Weights of a small GPT-style language model, trained from scratch on English Wikipedia: 14 layers, 8 heads of 64.
MLP neurons of a small language model. Each row is named by its layer, matrix (gate and up: input weights) and neuron, and shows model dimensions 240-303. Each number is 128 + 32 x the weight over its row's rms, rounded and kept within 0 to 255. A neuron's up and down rows have the sign that makes its largest values positive.
After each neuron's rows, "fires in" lists the words (lower case) most often at its 100 highest values on Wikipedia text that the model never trained on.

L7.gate722 [ 80 120 153 150  78 105  84 126 113 155 159 193 155 130 158 130 118 180 123 136 180 153 127 134  98 132 181 118 163 134 177 120 176 162 153  65 151 131 195 134 109 104 128  84 116 133 185 170 146  95 147 157 119  88 131  56 126 146 133 124 125 110  54 145]
L7.up722 [ 66 107 175 172 110 154 172 135  74 125 134 151 101 159 102  96  84 131 123 173  89 143 106 178 137 128 126 140 155 129 163 157  89 126 101  76  99 140 150  38 144 105 156 160  98 123 141 168 152 150 124 146 154 127  91 151 161  92 150 118 111 106 129 152]
fires in: "the", "in", "a", "of", "by"

L2.gate1210 [174 100 137 121 149 129 142 116 153 115  87  90 140  97 104 113 160 185 129 168 117 112 162 119 129  95 152  85 131 109  84  75 101 114 146 129 143 180  96 122 117  95  86 116 106  98 122 135 172 134  99 135 114 141 161 118  66 129 117 171 123 125 131 130]
L2.up1210 [162 163 131  74 118 157 160 142  96 131  38 138  97  99  97 131 147 160 107 152 146 116 155 130 138 148 166  87 114 121 100  74 156 104 162 174 142 163 106 202 136 113 137 147 125 130 138 142  90  66  91 141 130 150 162  87  99  91 105 136  93 159 105  93]
fires in: "the", "on", "from", "with"

L2.gate843 [157  85 127  91 138 140 174 116 121 129 155 150 122  81 135 102 110 158 175 146  97 172 217 147 111 169 150  53 158  86  67 167 116 154 169 108 155 143 175  97 194 129 167 102  76  28  79 154  87 145 120  89 196 111 137 130 168  92 143 206  42 114 179 119]
L2.up843 [134 118  91 136 127 181 168 105 112 100 166 155 148 120 182  94 159 134 167 109 123 142 232 115 137 100 133  90 171  57  55 117 130 209 161  85 157 182 194 116 124 119 140  74  81  47 138 144  95  91 123 130 149 155 122  94 131  92 121 129  44 129 133  74]
fires in: "to", "the", "a", "its", "of", "on"

L2.gate158 [156 115 119 158 155 116 124  70 104 108 104 130 133 171 162 140 155 132 146  99 157 126 150  92 136 106  82 120 155 101  81  88  98 107 103 122 149 133 141 104 142 136 173 184 101 107 130 157 188  78 107 115 186 118 143 146 125 174 125 100 118 112 130 148]
L2.up158 [186 116 175 168 142 143 164  55  80 130 116 106 153 159 158 172 139 110 137 117 137 125 106 121 140 144 127 100 117  70  64  98 115  71  68 135 172 136 144 118 103 128 155 124 120 130 150 120 107  82  80  85  97  93 147 152 141 175 139 134 128 136 158 111]
fires in: "november", "october", "january", "december", "date", "march"

L7.gate373 [ 96 156  79 106 150 141 154 133 139 128 137 167 126  61  97 154 151 180 111 145  97 135 178 111 141 140 115 130 117  98 125 124 166 175 138 152  87 121 151 105 115 109 162 110 142  69 108 134 127 121 151 112 131 115 100 124 172  77  97 106 183 111 151  63]
L7.up373 [125 120 102 136 134 170 168 121 104 146 117 139 150 159 117  96 118 176  94 149 110 175 156 105  88 136  95  42  77  97  83 124 131 152 150  92 137 140 124 187  93 157 143  73 123  83 153  76  94 153  90 106 131 144 133 120 137  69 100 149 173 122 103  64]
fires in: "the", "by", "a", "an"

L2.gate1206 [ 91  73 144 153 112 208 100  87 132 190  95 187  93 146  60  77 112 144  51 138  96 123 140 173  91 106  59 103 122 102 113 165 108 116  88 136 136 116 186 104 151  70  82 144  93 149 110  86  57 130 188 131 153  85 149 123 148 134  97 131 157 125 107 129]
L2.up1206 [124  74 118 139 109 224 100 109  72 164 114 157  81 175  79  89 108 169 149 114 111 142  76 171  83 112  96 115  91  90 114 190 147 138 119 124 154 117 169 137 138  74 102 120 112 147  84  72  98 120 203 134 120  97 145 148 159 157 132 141 119 142 109 177]
fires in: "avenue", "day", "creek", "bay", "time", "point"

L7.gate1101 [130 165 147 135 177 107 127  89 193  68 114 126  66 132  78 132 124 122  99  94  86 147 139  33  75 119 132 132  94 134 157 113  87 170  93  85 180 165 121 153 141  85 175 119  71 114 133 117 107 105 111 123  66 118 106 144 149  65 160 111 151 174 139 104]
L7.up1101 [ 55 128  62 152 198  82 127  82 165 107 125 174 139 110 104 107 137  82 135 150  98 162 115 105  80  84 165 136  82 128 139 108 145 141 136 138  96 101 149 129 114 126 112 119 115 124 188 163  96 100 169 178 104  61 158 123 159 104 143 119 153  77  64  88]
fires in: "the", "of", "from", "by", "a"

L4.gate439 [169 132 155  97 108 138 163  80 171 116 132 177 152 145 122 139 128 148  69 167 147 165  93 130 126 146 132 134 119  89 111 134 150 156 120 156 199  94  60 162 157 155 144 156  93 125  87 155 126 150 125 102 100 122 111  57 114 130  95 140 138 161 127  76]
L4.up439 [148 125 114 139 153  87 116 116  50 131 174 122 115 120 139 126 149 127 122 105 104  74 137 121 146 129 134 123 137 158 113 168 142  70  95 142 131 119 115  99 151 193 105 125 147 129 161 137 133 120 135  70 147 155 103 135 130 101 105 157  81 190 180 114]
fires in: "by", "the", "a"

L2.gate441 [125 199 189 124 123 171 140 139 136 204 185  80 208  37 155 187 100 186 107 135 165 147 109 144 119 107  84 147 203 104 103 156  89 123 153  96 108 122 107 115 175 116 122 104 156 131 109 203 157 181 118  77 143  93  64 111 118 178 104 130 102 131  89 139]
L2.up441 [139 120 123 104 128 141  84 147 136 139 152  86 190 133 128 111 178 154 146  28 185  82 189 135 136 105 155 126 104 138  45 188 118 145 150 148 191 149 124 138 162 143  98 113 130  20 118 187  81 126 142 104 118 115 108 162 135  60 129  89  60 156 140 133]
fires in: "for", "the", "a", "be", "his"

L2.gate578 [ 89 117 106 121 122 116  78 122 121  96 154 121 157 140 151 106 115  93  91 123 134  85 119 122 146 144 111  94 204 141  78  37 111 132 109  53 115 156 128  74 181 167  75 146  97  84 114 159 141 134 108  78 208 121 128 142 163 141  95 101 109 131 165 146]
L2.up578 [ 88 136  86 135 121 118  86 136 109 135 139 110 156 166 135 150  82 115 131 115 150  74 179  93 133  99 151 110 182 109 120 125 154  94 107 121 156 161 164 119 124 141  95 148 124 141 107 151 115 182 126  69 158 100 124 136 161 174 129  61  65 125 188 159]
fires in: "march", "june", "december", "october", "november"

L9.gate195 [114 107  54 126 108 113  78 161 149 136 103  66 125 163 118 130  86 227  59 172  68 103 139  87 100 107 126 165 164 156 138  59 177 136 144 166 137 163 116 122 123 157  93 140 174 104 136 187 119 161 121 164 190  91 171 117  85 174 159 142 142 146 157  94]
L9.up195 [113 167 139 112  86 134 145 156  90  99 129 107 117 115 101 107 144 158 135 128 129  76  82  94  85 118 154 186 139  92  79 118 128 133 112 138 162  47  81 118 124  68 123  79 133 143 105 149 194 179 102 116  84 129 169 111 128 130 208 117 167 112 137 165]
fires in: "has", "had", "have", "also", "not"

L2.gate300 [ 77 205 108 124 153  82 103 159 129 136 147 118  96 163 200 127 142 180 136 100 173 121  89 135  95 139 118 107 152 117  93 121 116 147 128 136 109 141  75 138 144 111 115 126 110  86  64 128 168  93  67 142  77 127 177 137 143 151 121  80  92 164 177 171]
L2.up300 [104 146 188  60 137 113 117 178  89 164  79  98 121  75 163 116 173 126  96  77 139 109 163 126 110 120 198  91 146 111  78 195 117 127 132 117 181 152 137 170 123 127 178  57 185 131 131 166 124 109 143 107 126 127 187 155  97  88 121 123  76 158 114 135]
fires in: "with", "the", "from", "a", "his"

L5.gate326 [119 107  83 129 148  93 118 150  89 130 126 114 150  78 152 156 129 130 159 124 172 150 119 122  75 159 112 138 142 120 105 123 109 125 139 181 148 128 112  97 163 118 139 132 210  80 145 130 145 108 109 128 106  97 149 103 100 120  97  82 113 144 102 104]
L5.up326 [115 169  90 140 114 111 115 154  91 121 153 124 122  81  89 133 215 134  96 112 176 115 168 148 141 172 101 138 140 150 136 139 109 110 165 145  98 124 118 124 113 165  90 120 152 125 122 132  84  98 118  90 139 122 135 167 113 111 110 115 111 135  89 120]
fires in: "the", "game", "for", "appearances", "games"

L9.gate465 [103  45 148 141 143 116 146 174 176 168 153 174 162  93  73 206 123 146 152 148 170 149 153 166 100 151 129  94  98 129 171 136 121  93 170 102  94 173 132 102  56 111 164 131 139 139 138 132 115  38  98 142 135 100 113  79 107 118 136  88  89 151 118 143]
L9.up465 [ 87  95 219 123 141 131 153 100  78 117 141 150  84 115 155 115  69 124  85 133 112 178 189  88 155 166 205  57 126 120 136  90 114 159 168 145 113 184 137 212  32  98 120  95  94 168 147 176 162 158  92 143 141 101  79 131 112 141 127 123 156 141 112 145]
fires in: "the", "until", "before", "since", "by", "beginning"

L2.gate318 [128 124 114 109 201 151  67 156 168  75  41 112  95 116 133 105  68 109 150  71 155 126 146 160 190 156 129  83 156 132 109 100 120 147 119 112 182 107 101  94  97 121 169 109 161  84  86 171 165 134 151 169 143 118 132 175 115 135 127 161  61 134 112  80]
L2.up318 [125 151  92  80 138 149  88 151 129 169 118 119  71 114 157 134  86 129  89 148 128 122 165 142 179 128 128 128 149 134 149  85 169  65 145 117 142 135 195 139 133 121  75 120 140 136 113 166 124  92 144 182 139 114  52 153 113  73 123 151  89  85 170 111]
fires in: "the", "a", "an"

L9.gate152 [161 153 112 148 138 124  94 176 158 125 230 112 136 113 123 138 125 156 144  81 172 168 108 121 132 113 141 154  93 209 156 170  94  98 171 124 129 171 118 160 161  89 146 143 123 163 128 149 113 159 158 175 127  49 119 174 164 143 134  93 122 139 182 108]
L9.up152 [ 92 123  83 129 104 135  99 167 116 117 129  84 177 130 117 133  87 159  82 124 116 105  90  65 136 151 118 120 118 118 127  74  89 148 132 145 201  72 131 108 120 160 193 147 139 140 131  99 133  94 181 176 125 175 170 125 155 140 169 165 116 137 208 125]
fires in: "the", "a"

L9.gate574 [ 87  91 134  78 132  65 118 179 146  81 107 129 106 117 129 112 139 156 132 146 124 124 113 110 156 125 116  98 174 181 149  78 154  96 155 125 132 125 108 120  95  96  75 162 165 117 172 120 153 123 134 159  67 162 196  70 110 134 166 155 125  80 135 138]
L9.up574 [136 118 106 110  87 165  78 152 198 105 119 175 172  70 149 181 141 138 150 100 143 174 102  91 107 163 100 156  90 162 127 119 104 168 165 129 148 104 142 125 141 119  98 102 178 110 143  86 144 158 121 161 122 175 126 134 142 165 137 176  87 117 187 137]
fires in: "had", "has", "have"

L9.gate919 [ 47 169 126 105 162 123 133 135 138  89 167 114 103  84 123 154 122 140 145 180 130 115 133 166 134 102 114 142 135 119  90 143  90 155 100 150 149  78  72 135 123 127  64 168 160 106 153 124 132 114 146 108  95 101 234 141 124 106 150 107 141 148 155  91]
L9.up919 [158 113 138  97 101 129  96 103  86 114  96 119 150 126 199 143 156 138 141 188 134  83 189 167  98 159 169 171 174 104 142 102 107 181  85  78 114  71  98 161 118  99 185 160 104 125 148 145 116 146 173 136 103 148 208 101 130 131 206 127 124 138 141 155]
fires in: "has", "have", "had"

L2.gate274 [137 151 152 133 115 156 113 172  86 105  96 130 134 114 148 114 104 139 117 100 141 107 166 116 183 155 111 142  88 153 125 139 154  96  97 131 131 107 126 155 131 171 147  99 102 111 158 146  97 138 161 155 128  95 151 129 159 122 128 135  39 143 144 117]
L2.up274 [ 86 135  89 145 137 122 146 153 122 154 151 139 116 149 152 133 144 134  92 142 113  75 143  97 153  87  92 129 135 138 113 113  93 153  71 128 199 110 146 139  91 119 113 137 129 123 171 131 122 132  93 112 167 141 105 160 166 157 101 139 128 100 177 122]
fires in: "a", "an", "produces"

L4.gate200 [118 164 112 119  89  85 115  82 122 146  60 137 156 132 105 117 144 178 136 132 131 162  90 138 114 129 139 139 105 151 143 136 126 164 152 174  90 158  78 131 108  62 144 135 172 113 126 145 146 108 126 165 121 141 134 140  49  96 149 120 138 172 118 204]
L4.up200 [142 112 127 142  85 126 130 109 139 140  92 191 104 140 155 125 155 144 105 140 165 111 141 120 109 163 132 110 102  93 114 105 148 182 148 160 150 150  93 165  61 159 149  64 144 148 128 153 115 145 122 126 110 130 172 157 114 112 132 154  99 139  97 236]
fires in: "the", "to", "as", "from", "than", "like"

L9.gate1041 [117 143 134 129 145 150  92 167  97 165 173 130  68 139 145 124 166 161 135 159  51  73 113 181 119 162  73  92 165 121 130  82 160 154 139 127 184 177 140 137 117 187 152 128 124 106 173 134 161 101 110 114 160 102 131 157 107 112 189 111 118 155 103 142]
L9.up1041 [131 123 100 150 116  69 113 126 128 162 122  95  90 169 103 120 128 141 107 151 140 117 122 114 176  97 119 102 161 168 115  74 177 189 155 180 111 116 111 130 123 119 100 134  72 160 171 105 103 102 130 161 137 125 141  92 118 150 181 159 146 104 158 158]
fires in: "has", "had", "have", "may", "with"